{"n_kv_head": 2, "norm_eps": 1e-06, "attn_scale": 0.125, "bias": "none", "parallel_block": false, "init_std_qkv": 0.0356, "init_std_up": 0.0356, "init_std_down": 0.0, "optimizer": "adamw", "beta2": 0.98, "schedule": "wsd", "decay_fraction": 0.879}
MLP neurons of a small language model. Each row is named by its layer, matrix (gate and up: input weights; down: output weights) and neuron, and shows model dimensions 176-239. Each number is 128 + 24 x the weight over its row's rms, rounded and kept within 0 to 255. A neuron's up and down rows have the sign that makes its largest values positive.
After each neuron's rows, "fires on" lists the tokens most often at its 100 highest values on Wikipedia text that the model never trained on.

L5.gate914 [134 125 149  85 139 116  96 167 135 138 105 149 156 105 106 120 143 108 123  91 113 116 109 149 162 115 102 116 152 124  97 132 151 149 103 147 100 102 154 140 155 110 120 102 118 143 145 113 152 101 144 123 135  99 111 117 160 147  78 141  84 133 151 118]
L5.up914 [119  99  91 116 129 139  82 105 125 116 106 128 117 139 106 161 159 146 127  96 169 147 122 123 105 142 145 125 159  83 104 121 169 111 120 149 115 189 133 163 147 148 171 113 145 155 175 125  65  70 100 112 129 148 166 127 174 140 162 121 153 111 158 132]
L5.down914 [147 133 152 117  88 155 124 146 138 159 151 145 119 111  86 161 186 159 101  79 138 113 118 172 163 151 154 128 108 147 121 141  86  94 110 143  93 139 143 122 147 139 187 144 110 132 106 139 181 124 140 149 111 143 139 151 137 151 123 138  91 179 149 150]
fires on: ",", " she"

L5.gate546 [ 99 140  82  94 143 143 111 122 106 164 123 122 101 137 138 158  91 105 128 160 161 104 104 142 112 154 191 146 167 140 115 109 140 150 169 128 117 112  95 151 150 145 157 131 109 151  96 139  77 121 144 113 155  87 158 140 113 160 137 153 121 156 104 175]
L5.up546 [134 141 136 144 105 151  85 136 156 111 118 156  90 134 100 117 118 106 114 135 135 124 132  92 158 114 129 162 119 141 180 126 138 115 146 117 125 134 134 175  93 121 126 130 142 135 123 112 138 112 138 129 136 163 138 138 139 147 122  75 126 132 114 211]
L5.down546 [124 131 109 125 135 134 109 129 142 167  91 134 154 108 127 136 102 134 101 133  72 112 116 141 110 114  92 135 129 126  98 169 116 101 145 161 148 141 140 140  86 111 113 111 141 119 120 121 137  99 108 103  96 104 139 133 125 151 110 145 163 196 107 101]
fires on: " of", " (", " that", ":", ","

L5.gate877 [147  91 154 134 128 146 159 148 154 139 124 132 119 133 146 168 103 122 153 116 115 108 128 146 119 117 159 112 135 140 104 157 121 110 109 107 123 134 135 149 172 170 145 124 132 144  98 108 114 113 113 145 152 128 114 127 126 158 148 145 111 151 106 140]
L5.up877 [138 159 110 140 113 105 193 138 121 127 145 139 108 106 139 132 128  96 133 114 108 121 139 131 165 140 145 142 151 133 137 125 153 125 141  94 139 144 184 146 115 148  95 145  81 137 111 120 145 136 106 123 128 164 120  99 125 155 129 101 155 147  96  93]
L5.down877 [ 86  80  62 132 136  66 115 105 145 150 115 104 117 116  81 109 134 130 134 110 118 185 140 100  88 162 158 121 127 141 116 112 159 101  91 137 136 110 149 164 117 109 107 141  98  89 159 140 122 126 130 119 149 115 118  91 135 111 110 114  86 158 155  85]
fires on: ":", ".", " :", " |", ","

L5.gate804 [125 101 121 122 154 105  82 160 155 140 164 109 124 115 117 153 126 160 162  91 137 116 153 121 130 111  95 162 114 132 105 150 104  96 116  88 144  85 121 103 105 131 147 161  93 119 103 102 115  94 110 122 109 127 150 127  98 128 153 118 127 144 121 154]
L5.up804 [125 125 134 196 118 128 115 104 135 109 167 104  75  93 100 143 117 126  96  80 130 114 159 134 144 115 126 135 132 118  95 145 121 174 153 120 151 124 162 108 114 122 164 133 121 147 124 139 111  54 135 116 149 133 114 110 146 106 124 125 149 110 108 131]
L5.down804 [129 104  77 104 116 123 155 164 111 161  86 133  85 103 118 128 126  92 133 136 156 158  92 140  94 104 117 118 138 127 130 152 134 110 124 185 133 144 117 157 129 106 135 148 130  86 115 125 121 136 188 127 117 114 105 119 137  87 129 157 115  71 132 140]
fires on: " |", ":", " the", " The", "31", "}"

L5.gate326 [114 140 116  90 128 136 135 124 149 139 137 120 131 159 112 159 131 141  98 100 136  85 134 149 130 111 127 164 168 131 164 124 139 147  85 111 115  92 144 167 123 139 103 121  94 130 157 126 157 150 113 139 102 111  94 122 170 140  72 150  95 116 139 130]
L5.up326 [137 150  88  89 130 134 140 137 149 130 133 155 120 141 103 116 119 116 161 103 162 143 118 109 148 115  77 101 153  82 110 152 162  86 142 150  97 166 151 166 105 109 139 123 103 123 181 154 101 111 102 133 152 110  87 148 138 122 134 113 142 157 178 108]
L5.down326 [ 94 113 123 124 114 112 133 150 119 157 120 151 140 114 130 144 136  95 119 155  91 156 147 112 134  93 113 141 103 129  98 146 131 165 116 137 166 134 137 114 117 127 115 123 132 128 134 108  93 115 176 106 110  75 128 122 136 133 152 140 165 198 109 182]
fires on: ",", " \"", " as", "r", "aster"

L5.gate760 [102 115 109 122 176 138 148 118 150 138  97 130 104 171  99 127 109 120 180 122 133 117 136 184 105 110 154 130 126 130 138 141 115  92 100  95  86 119 125 146 126 137 118 129 110  85 156 137 125 140 136 175 150 123 113 125 139 151 104 165 122 144 126 186]
L5.up760 [ 71 157 110 117 152 117 151 179 134 156 120 110 117 112 101 157 191 121 104 103 176 107 115  92 125 129 141 168 138 163 152 145 117 113 204 118 203 119 108  93 137 138 109 132 145 111 131  88  86 139 141 120 115 153 152 130 172 110 143  89 114 141 105 140]
L5.down760 [ 96 109  89 151 158 142  78  97 159 145 115 110  97 135 130 151 116 128 121 109 102 144 156 132  98 119  87 176 117  90 122 125 143 117 133 110 103 117 131 131 119  91 176 138 138 156 109 135 170 130 134 101 124 124 144 106 118  97 133 152 131 155 144  87]
fires on: " was", " as", " is", " been", "ly", " are"

L5.gate419 [135 153 161 125 101 133  84  87 160 105  61  86 136 156 162 144 114 145 186 106 166  92 132 149 143 118 152 165 123 132 122 106  96 120 133 148 141 136 130 142 166 123 115 104  89 128  96 103 109 136  99  98 145 133 159 131 117 124  94  85 133 102 101 130]
L5.up419 [127 125  94 102  77 123 131  78 143 143  79 159 159 112 125 123 136 109 157 113 174 132 137 121  85 129 117 125 109 126 168 155 108 130 134 140  93 123 154 151 122  90  52  83 103 131 117 129 114 164 131 152 164 137 113 110 101 129 185 121 172 133  53 155]
L5.down419 [124 143 139  96 152 134 133 127  96 148 140 135 131 108 144 145 133  95 129 104 105 108 112 138 143 141 104 120 105 146 102 148 114 191 122 159 150 147 120 193 129 109 151 114 114 137 132 156 142 137 112 134 169 150  97 133 103 166 118 146 143 150  80  96]
fires on: " (", " |", "\n", ","

L5.gate862 [111  99 140 124 149 124 115 117 132 104 140 118 127 153 163 164 136  83 110 129 164  77 134 140 153 163 123  99 115 102 112 127 116 151 118 147  98 150 107 125 155 134 138  96 131 149  67 136 126 108 140 118 156 146 130 155  94 153 168 126  76 157 127 128]
L5.up862 [121  88 156 176 167 136 130 162  63 100  96 123 124 125 148 106 103 105 112 161 153  91 168 126 146 125 157  83 101 127  68  88 105 168 103 106 148 127 117  97 160 125 134 146 167 131 136 123 151 129 147 119 121 128 155 147 128 153 165 143 144 108 120 145]
L5.down862 [116 114 141 131 130 153 125  84 122 135 160 137 130  99 120 141 110 119 127 110  99 155 108  99 141 115 130 153 104 115 137 116 140 161 104 113  85 106  92 126 109 178 144 167 112 127 134 154 118  89 122 126 146 174 118  86 157 110  82 154 118 104 117 136]
fires on: "-", " household", " of", " females", " led", " votes"

L5.gate976 [117 122 110 122 173 102 134 124 138 143  89 121  95 144 109 125 180 123 119 120 121 128 128 140 111 147 165 150 103 136 127 113 118 162 160 126 116 140 111 116 145 164 118 112 136 117 116 124 110 145 170 150 127  90 127 114 101 156 137 124 130 141 159 149]
L5.up976 [109 149  85 136 107  62 139 148 127 117 115 149 105 142 138 141 176 125 131 109 126 122 120 129  97 155 121 106 176 131 103 130 126 132 160 133 138 113 134 104 149 143 100 153 136 134 138 127 127  97 133  86 137 124 122 130 125 115 145 120 130 154 126 164]
L5.down976 [123 130 131 122 114 106 112 131 117 128 174 132 112 150 134 109 170 148 121  88 127 108 143 112  90 157 155 137 128 151  93  79 169 177 131 122 115 122 105 120 102 134 138 134 125 131 101 127 144 138 141  97 135 123 129  83 194 143 126 119 133 135 142 139]
fires on: " in", " to", " |", " of"

L5.gate85 [112 127 141 132 139 151 137 122 134 148 139 124 151 130 111 112 125 166 133 138 136 198 129 106 106  80 146 129 125 108  97 120 139 157 119 114 127 161 149 102 166 114  91 119 159 132 136 165 119 105 180  98 123 162 133  97 102 145 133 173 136 144 142 146]
L5.up85 [117 133 117  74 103 127 151 131 146 139 131 140 134 124 145 158 125 167 131 126 102 121  80  79 151  94 130 115 154 150 139  81 162 154 125 106 128 149 137 110 137 122 125 128 125 101 106 119 149 146 145 118 170 111  60 144 152 127 146 160 105 136 167 127]
L5.down85 [128 129 121 107 135  72 107 186 121 136  95 136 139 153 117 145  98 120 125 166 161  94 126 161 118 135 160 178  91 113 175 146 160 135 110 134 110 135 128 110  94  64 144  78 136 160  77 118 126 132 148 152 158 144 146 129 154 119 114 147 133 123 108 116]
fires on: ";", " |", " with"

L5.gate533 [122 146 146 140 119 132 143 121 159 188 172  93 153 112  74 109 149 118  96 123 106  98  86 126 163 119 130 131 110 161 105 166  98 136 128 102 169 131 155 109 158 144 155 113 135 121 120 150 128 128 119 113 168 120 128 137 131 138  96 100 140 158 123 107]
L5.up533 [147 111 161 159 150 148 124 155 150 117 139 169  99 130 111 140  94 130 141  85 104 155 109 122 140 111 134 125 169 169  98  69 180 119  86 121 152 139  94 133 161 128 125  93 126 161 139 124 130 135 113  96 104 163 165 138  90  87 130 145 116 174 166  92]
L5.down533 [109 138  96 145 150 127 137 155 129 125 113 137 111 126 114 110 130 118 151 105 110  60  81 165 147 136 100 124 103 108 150 163 133 152 118 160  87 108 159 102 135  69 165 109 120 149 141 134 128 118 130 128 152 153 109 146  77 162 144 107 130 175 125 175]
fires on: " made", "=", " as", ";", " make"

L5.gate608 [141  95 149 103 141 108 117 123 160 134 103 131 152 126 118 127 151 106 157 133 164 103  78 103 149 146 178 127 128  85 149 178 129 115 119 143 144 131 128 121 143 136 162  91 135 131 135  80 107 138 137 159 187 131 105 159 169 147 149 129 120 129 108 152]
L5.up608 [152 115 155 104 156  85  86 125 174 161 100 184  96  77 153 107 133 145 126 141 124 140 112 139 162 156 149 124 180 101 147 130 187 144 143 147  80 125 153 149  92 119 150 128 111 157 133 110 102 144 103 134 155 159 105 112 157 175 143 121 120 150 156 123]
L5.down608 [131 149 152 131 133  74 123 128 102 143  87 143 101 101 111 116 144 131 152 163 114 172 115 154 134 102 124 132 176 110 130 149 170 123 159 120  86 102 124 155 132 118 139 119 132 111 135  88 105 113  84  74 136 167 134 104 148 163 131 149 130 172 154 106]
fires on: "'", ",", " \"", ".", ":", "\n\n"

L5.gate808 [143 148 111 120 155 147 145 156 160 123 166 140 139 111 100 109 115 122 124 102 158 120  57 136 148 110 131 120 136 138 139  81 135 134 107  74 120 107 127 121 131 175 101 130 124 102 135 102  89 136 134 128 154 151 129 133 144 118 117 153 135 136 122 124]
L5.up808 [128 145 123 145 183 147 132  97 161 171 135 142 159 102 127 132 113 144 124 120 149 149 122 132  97 143 134 102 130 117 170  79 166 150 174 150 132  91 121 147 119 120 143 121 104 128 144 126 105 132  88 165 109 144 142 138 138 145 104 132 116 133 123 124]
L5.down808 [146  91 162 128 135 102 117  97 120 182 110 147 110  97 142 178 121 111 149 106 102 161 131  92 140 120 139 124 112 155 158 153 149 105 155 131 125 158 119 172 135 100 138 132 165 137 131 125 102 111 101 155 104 131 131 128 125 153 144 125 132 157 132  89]
fires on: ";", ".", " t", " married", "\n\n", " band"

L5.gate82 [ 94 136 158 154 117 147 111 109 102 113 106  79 141 137 112 140 127 136 143  69 114 120 136 167 134 131 143 128 128 118  68 126 119 121 103 120 105 119 117 130 117 146 123 176 104 115  86 111 163 107  96 168 156  74 152 108 117 152 158 143  99 148 130 116]
L5.up82 [ 88 100 135 128 105 137 135 175 117 151 137  71 142 138 160 115 105 135 131 124  64 154 158 161  64 204  97 120 110 128 114 145 136 155 148 128 150 135 129 109 154 150 115 158  99 123 131 136  92 106 126 139 132  89 109 151 118 135 160 114  92 124 136 144]
L5.down82 [114 152  92 106 143 164 109 147 171 117 127 173  97 173 137 173  96 137 101 108 108 106  96 123 136  76 122 150 135 145 158 138 108 120 134 178 152 125 160 150 109 139 121  92 155 141 123 112 155 156 150 125  94 130 117 118 101 129 122 100 119 151 132 156]
fires on: ":", " |", " of", "1", "0", "1993"

L5.gate515 [138 110 159 163 143 112 114 129 123 145 100  96 163 153  87 113 138 151 132 120 139 137 107 153 123 117 135 151 129 129 126 139 173 112 119 154 141 123  99 160 134 132 138 121 101 142 177  79 196  91 109 111 111 130 147 110 164 134 128 142  87  99 105 125]
L5.up515 [157 125  93 129 154 136 136 143 119 100 100 135 124 106 101 127 135  95 122 113 111 141 131 126 128 169  99 103 149 117 151 128 126 128 151  75 141 137 128 150 136 137 127 104  97 163 164 135  95 160 125 131  91  98 147  86 169 134 159 187 111 140 127 138]
L5.down515 [112 163  77 138  90 140 118 135  70 100 167 134 120 106 126 107 125 102 127 148 128 113 118 117  93 150 107 118 156 111 144 165 127 120 124  85 136 137 120 164 119 117 121 117 116 130  97 143 119 113 161  97 119 158  82 145  94 189 101  79 120  67 137 146]
fires on: " to"

L5.gate908 [112 143  98 139 146 128 102 139 135 149  94 132 153 113 158 126 125 136 108  86 162 172 166 137 146 105 157 133 115 124  83 102 122  95 121 130 117  96  90 117 149 163  96 135 141 186 107 162  87 122 117  90 141 115 119 141 107 171 126 107 110 133 121 126]
L5.up908 [164 104 168 129 134 129 106  73 127  85 133 142 106 136 133 130 124  91 148 143 116 141 123 131 100 147 122 113 133 178  96 136 122 120 164 124 119 114 108 150 109 174 119 136 156 152 128 120 126 149 134 123 125 110 157 110 146 103 131 133 172 111 170 114]
L5.down908 [ 82 135  92 124 168  97 138 108 108 133 156  92  91 117 126 103  99 107 139 158 119 138 101 107 146 105  79 122 131 101 142 146  76 121 116 120 121 165  88 100 125 129 129 160 126 120 101 123 110 104 104 142 133 155 133 130 143 183  58 133 118 132 130 154]
fires on: " This", ",", " which", ";"

L5.gate561 [ 91 135 138  73 124  80 138 143 155 150 142 147 122 117  99 130 167 128 111  99 144 105 163 131 165 104  91 144 185  83 138 136 150 131 130 143 147 101  91 132 136 106 157 124  90 111 135 116 101 105 124 126 142 144 125  96 134 139 151 123 145 144 121  94]
L5.up561 [135 133 142 119 156  98 121 145 127 154 138 104 120 131 117 124 124 179 125 121 122 108 105 154 157  95 140 127 152 156 146 131 120 132 130 142 117 106 148 132 141 134 107  98 124 117 127 134 134 126 114 154 171 126 129 189 166 148 134 173 129 185 102 146]
L5.down561 [109 128 179 125 126 116 110 101 138  99 101 108 130  98 147 147 112 100 121 161 143 124 151 111 138 108 115 125 153 108 168 114 160 162 118 117 129  91 113 170 125 151 146 161 114 146 122 108 149 110 114 133 123 140 115 114 143 161 108 112 127 183 111 142]
fires on: ".", "\n\n", " |", "\n", "-", "|"

L5.gate559 [122 105 110  89 101 153 126  77 110 135 119 126 128 130 151 144  80 133 134 136 134  77 145 159 134 128 127 177 128 115 143 118 186 105  57 146 120 108 122 150 143 120 159 143 125 149 129 132 150 138 171 146 150 153  65 130 152 142 138 142 158 138 114 181]
L5.up559 [ 99 149 202 163 112 125 132 116 103 120 110 135 135 122 137 141  92 146 148 163 164 123 170  93 130 109 169 169 125 128 133 101 158 135 118  87 184 146 127 105 100  65 146 129 105 113  94 151 148 141 143 155 172  89 114 135 124 160 150  87 156 143 112 122]
L5.down559 [127  96 112 133 123 153 122 118  64 124 153 194 121 120 129 152 120 107 147 118 129  91 106 125 107 154 121 108 102 141 120 123 161 141  99 150 119 144 129 127 136 123 154 102 110 126  79 148 143 109 145 128 131  90  92 125 188 148 160 111 153 171 119 117]
fires on: " in", ",", " of", " and", " to"

L5.gate1015 [155 114 163 151 128 144 131 116 102 122 111 158 142 175  96 126 106 150 186 130 152 147  62 113 145 121 116 118 108  99 120  84  98 137 151 123 140 150 167  74 117  90 149  97 116 143 165 147 162 140 157 137 104 129  80 135 133 139 126 110  98 146  93 169]
L5.up1015 [161 113 151  87 105 100 134 130 103 133 118 123 200 139  98 135 114 101 155 126  98  89  97 126 126 137 153 131 108  98 148  96 167 148 129 112 121 102 149 111 132 105 139 110 129 140 122 162 101 139 141 158 131 131 123 107  91 114  97 142 134 127 154 128]
L5.down1015 [196 143 103 127 125 107 122 129 139 124  88  98 113 124 120 119 145 146 134 104  93 106 138 146 166 105 128 124 140 132  94 135 134 140 113 124 120 122 112  96 138 115 110 136 158 136 130 117 111 141 131 135 131 141  96 162 159 120 101 110 113 199 128 139]
fires on: " |", "\n", "|", "="

L5.gate63 [108 147 149 151 143 155 122 108 137 101  89 109 111 142 134 106 130 101 164 118 154 120 135 131  99 129 149 109 161 130 128 130 114 171 131 165 129 141 134 137 142 129 181 128 143 135  64 126 112 102 133 145 106  73 147 103 162 130 153 124 132 151 117 172]
L5.up63 [112 129 165 111 109 103 138 124 142 147 147 147 100 151 108 171 146  65 118 120 141 145 128 158 169  98  90 138 154 100 137 125 108 110  99 114 101 132 170  92  99 152 159 116 122 100 114 132 102 154 106 143 123 127 130 133 124  92 103 107 140 140 137 122]
L5.down63 [150 184 116 124 100  82 127 127 136 138 142  85 128 114  92 125 149 120 112  99 160 100 107 149 143 140 127 108 131 109  77 137 137 106 151 167  81  73 169 139 133 170 148 111 130  99 149 144 149 127  83 128  96 152 141 152 119 165 141 116 106 122 127 101]
fires on: " of", ":", "f", "em"

L5.gate166 [153 103 160 166 136 135 139 169 138 113 119  68 152 183 142 104 140 132 135  83 140 121 124  82 136 110 101 118 113 151  98 113 138  91 161  77 120 125  70 126 128 136 132 147  94 132 132 147 167  81 102 116 112  97 123 123 135 173 177 113 144 153 118 123]
L5.up166 [114 143 151 114  88 111 107 162 120  42 162 124 110 158  87 132 132 163 123 136 121 157 148 134  88 116  96  98 156 156 106 125 117 158 114 105 160 140 134 104 103 142 157 141 113 126 144 115 102 102 118 116 113 106 108 110 135 143  96 175 105 117 123 127]
L5.down166 [ 90 132 115  89 130 121 151 120 113 124 101 115 130 108 109 121 115 143 120 118 105 143 114 142  98 114 109 113 148 141 166 106 144 123 126 122 138 109 156 147 193 120 132 135 107 135 116 164 113 131 171 158 121 142 136 155 114 130 111  83 131  87 150 136]
fires on: ".", " of", " to"

L5.gate322 [154 122 161 101 126 119  86 132 165 124 117 101 116 115 130 152 153 136 128 147 162 126 131 162 159 112 142 138 172 143 186 107 111 112 134 169  95 152 107 142 136 107  85 139 105 101 122  65 159 152 110 141 111 136 129 130 142 148 129 122 128 130 137 150]
L5.up322 [131 130 109 120 163 129 143  98 124 113 116  99 133 101 146 161 114  99 123 105 155 153 175 144 150 106 110 156 135 116 130 126 146 151 164 103 125 148 127 107 125 202  97 146 161 129 118 107  83 144 115  89 106 116 118 121 108 159 150 114 139 134 107 114]
L5.down322 [121 122 169 142 145  94 125 125 162 147  98 108 111 154 109 124 114  99 150 103 134 161 147 114 124 120 124  85 132 151 139 100 110 150 129 110 100 114 147 170 146  96 105 162 151 130 140 123 137 143 135 131 121 129 127 131 106 165 152 141 142 182 120 132]
fires on: ".", "\n\n"

L5.gate488 [112 119 121 173 153 114 127 136 105 129  88 107 142 147 154 104 134  92 119  99 110 149 149 126 125 141 120 137 153  81 104 118 165 150 185 141 138 128 133 132 164 126 135 126 103 128 123 138 142  74 132 142 148  89 129 147 160 138 118 128 120 158 119 129]
L5.up488 [104 131 129 119 139 131 124 109 115 129 128 132 154 114 163 128 154  76  83 134 119 152 147 102 162 158 146 151 141 113  83 193 152 158 165 138 135 134 128 108 208 115 114 141 135 154 156 121 137 108 148 196 125 118 124 107  93 117 112 104 191 168 170 112]
L5.down488 [127 156 165 130 123 118 140 119 146 130 120 129 138 128 156 129 128 155  88 136 120 173 109 175 130 157 109 124  88 105 133 137 121 147 119 120  91 181 137 150 135 139 110 142 118 146 117 124 152 143 164 114 135 142 163 121  87 109 171 130 180 138  97 122]
fires on: ":", " by", " of", " the", " time", " in"

L5.gate146 [101 108 147  90 136 118 115  94 124 129 110 127 154 104 114 134 106 122 114 179 108  93  71 141 122 152 153 133  93 145 143 125 138 134 149 103 120 123  79 161 116 123 153 148 108 122  82 123 120  91 167 107 126 145 121 160 106 146 115 160 163 135 126 125]
L5.up146 [110 111 112 150 115  88 152  99 125 119 121 106 105 123 163 135 119 167 106 144 154 112 133 103  94 124 129 104 108 112  96 121 156 148 159 145 141 142 119 140 111 138 139 132 144 106 142 156 117 124  91 137 150 136 144 156 139 133 140 115 150 130 156 112]
L5.down146 [163 139 123 155 136 124 126  91 126 144 158 167 144 146 142  94 129 145 135 150 101 115 132 121 103 136 160 149 141 116 143 128 146 123 154 123 154 151  95 118 147 100 134 152 107 157 168 107 104 147 172 114 135 152 146 122 131 107 111 121 114 132 107 144]
fires on: "-", "\n\n", " life", " %", " his", " of"

L5.gate198 [120 135 102 104 144  94 121  85 139 115 119 142 111  99 127 117 134 113 150 133 146 120 146 112  90 121 152 156 152 158  92 105 153 116 114 164 100  80 167 138 153 134 104 155 116 110 153 109 126 127 165 149 134 110 127 158 150 154 125 183 102 141 147 190]
L5.up198 [134 119 126 161 153 135 124 116 147 131 139 131 124 121 145 127 139 111 149 131 160 126 132 184 149  85 111 110 147 181  92  76 182 120 112 145 137 125 119 140 125 160 139 125 113 111 128 124 130 150 145 132 146 107 109 143 155 144 117 136 104 172  97 129]
L5.down198 [140 149 156 101 117  80 112 123 135 145  81 126  88  88 146  97 125 115 141 104 129 140 108 108 143 125 132 124 166  87 135 136 143 131 134 123  97 133 105 170 134 131 137 108 130 119  95 108  87 148 104 104 106 130 104 100 127 107 116 117 116 162 145 108]
fires on: "."

L5.gate377 [163 154 149 139 123 149 101 142 108 154 129 126 100 132 134 148 115 155 136 116  94 144 178 111 178 151 120 149 117  97 135 177 149 134 148 132 121 154 138 143 146 126 109 180 156 156 130 160 141 115 150 121 109 106 128  82 146 188 141 138 138 118 105 114]
L5.up377 [175 128 172 128 124 103 133 173 106 111 108 101 195  90 132 126 119 125 142 146 129 147 142 140 119 159 126  82 113 170 107 164 106 122 150 135 109 153 124  96 115 142 164 135  87 107 112 120 131 159 128 133 140 108 111 141 111 120  76 161 181 116 161 141]
L5.down377 [ 97 149 112 105 106 110 141 121 174 134 163  98 124 118 135 128 128 155 120 105 161  94 106 154 183  93 109 130 113 120 148 142 115 117 139 132 141 112 111 128 124 152 140  99 128 116 147 126 133 109 112 143  82 118  96 102 109 131 141 166  91 127 154 131]
fires on: " he", " she", " they"

L5.gate315 [117 117 134 169 113 112 129 136 119 117 122 107 129 139 133 166 135  99  91  84 120 144 124 125 124 164 184 132 161 145  94 123 109 120 121 148 126 142 137 127 134 157 160 182 145 156 173 127 129 113 179 101 154  96 105 165 127 168 167 115 131 168 116 138]
L5.up315 [101 127 122 131 144 125 131 104 119 168 115 129 107 141 136 148 136  87 110 110 126 119 144 107 117 158 156 119 122 144 154 139 154 177 139  80 127 127 115  89 121 121 131 170 109 117 151 121 164  93 133 113 137 104 116 122 145 144 111 110 123 127 166 156]
L5.down315 [107 119 113 122 125 113 138 107 123 113 147 111 140 117 141 122 128 135 117  92 115 111 165 114 118 144 145 132 118 140 131 113 162 183 143 121 104 129  95 169  78 149 110 141 103 140 111 160 140 111 152 140 143 108 114 154 125 111 136  80 134 178 113 113]
fires on: " of", " in", "=", ":"

L5.gate711 [127 162 179 120 174 146 174 146 120 133 186 144 127 148  94 193 119 143 157 117 128 121 128 139 100 110 137 111 130 132  89 128 123 159 141 160 118 141  93 141 143  96 151 159 112 172 140 177 197 101 160 102 120 124 109 108 113 150 147 143 132 153 119 127]
L5.up711 [124 110 147 130 125 110 172 109 135 153 154 141  92  83 143 164 162 104 159 133 163 181 129 154 120 115 149 137 120 116 147 147 142  64 130  96 104 164 136 165 130 116 114 165 163 139 123 120 107 155 143 134 138 105 150 113 135 121 134 159 122 105 100 159]
L5.down711 [ 64 166 117 115 117 170 136 134 114  96 155  93 124 127 100  61  93 148 125 142 124  97  98 142 142 147 112  92 124 119  98 145 121  82 173 135  95 130 131  65 100 126 128 120 136 102 117 163 113  94 126 116 126 166 163 113 112 145  68 106 156 170 131 169]
fires on: " that", " which"

L5.gate229 [140 130 130 159 191  81 150 125 141 134 112 144 100 145 154 144 139 128 123 109 105 118 123 173 161 135 150 136 137 108 153  91 126 125 109 124 128 113 153 198 114 142 141 181 162 116 141 148 133 137 158 138 150  74  83 129 112 157  77 137 143 155 157 135]
L5.up229 [141 106 106 121 115 107 165 133 107 130 164 112 126 117 134 125 128 109  99  74 175 105 174 152 175 113 141 158 168 128 111 141 103 126 116 132 118 139 111 170 116 148 140 162 150 109 158 160  91 133 153 136 146 118 163 127 159  85  98 112 156 125 110 138]
L5.down229 [129 146 130 105 140 102 150 150 109 124 142 121 125 147 153 137 124 160 120 137  92 121 142 129 152 150  89 132 177  91 188 132 126 125 140 111 143  95 112 144 123 204 156 152 147 107 115 129 122 160 137 139 149 116 136  72 128 160 127 147 165 158 138  86]
fires on: " as", " be", "  ", " was", " is", " being"

L5.gate421 [133 157 113 136 166 128 168 107 126 136 123 131 105 153 115 154 123 133 175 114 148 147 135 121 153  97 164 121 149 124 140  89 102 104 146 114 117 170 115 118 131 123 167 129 162 140 118 101 136 141 157 129  99 128 130 132  88 114  79 101 134 108 148 135]
L5.up421 [142  95 144  93 144  97 127 129 105 115 127 164 131 160 130 147 151 122 101  92 136 126 100 151 115 122 107 190 136 107 138 144 104 115 140 127 132 111 116 139 122 125 172 130 117 125 186 117 125 136 132 126 115 126 108 158 138 119 107 114 126 139 155 128]
L5.down421 [110 127 103 131 131 149 119 154 121 142 118 157 154  87 123 140 121 194 134 138 103 145 129 127 138 131 104 174 149 119 150  82 125  79 110 169 132  84 101 101 116 128 160 128 144 100 132 126 118 152 119 109 137 142 102 149 126 125  94 114 134 189 137 136]
fires on: " were", " was", " been", " later", "ul", " be"

L5.gate564 [112 127 132 136 162 144  84 126 119 177 128 124 146 135  89 161 111 116 121  95 142 144 134 136 139 117 125 141 175 121 154 146 124  94 122 128 149 133 142 149 140 128 118 140 119 118 182 123 127  57 117 140 130  81 131 153 151 129 173  96  81 141 129 157]
L5.up564 [139  73 111 125 159 166 137 167 112 172 161 142 132  85 110 119 163 127 109  89 111 126 146 113 153 120 107 131 126 118 116 112  78  87 126 149  72  91 132 119 158 102  86 101  78 124 199 129 177 111  96 108 149  94 152  91 120 116 137 130 101 111 111 164]
L5.down564 [155 137 137 146 100 128 136 150 159 134 122 143 121 120 141  84 135 120 154 126 137 118 154  93  65 160 126 125 147  90 114 124 132 121 102 149 117 141  94 134 137 137 110  94 148 151 101 139 154 184 166 130 110 155 165  85 118 103  90 161 148 172 112 161]
fires on: ",", ":", "-", "The", " the"

L5.gate799 [116 106 114 138 163 114 122 145  99 166 124 159 168 127 111  99 122 112 171  79 131 129 147 104 133  90  87 125 144  99 104 109 201 102 139 113 108 135 176 142 145  87 115 148 119 115 112 135 165 111 121 128 100 133 110 138 187 118 204 118  98 156  96 158]
L5.up799 [ 83 145 148 106  88 133 159 147 160 161 127 153  94 103 123 147 123 167 119 144 153 111 101 124 141 108 145 122  95 134 165 107 159 126  75 133 137 117 128 134 129 151 129  99 114 113 155 127 153 134 124 152 115  90 141 122 129 164 106 105 128 136 122 129]
L5.down799 [125 112 126 137 160 137  60  85 128 135  96  77 135 129 121 124 153 106 126  89 121 163 117 148 136 129 118 129 116 117  89 103 108 104 145  93  87 156 132 138 141 134 121 111 140 116 121 128 142 159 104 103 102 180  91 151 142 100 167 130 146 130 144 119]
fires on: "."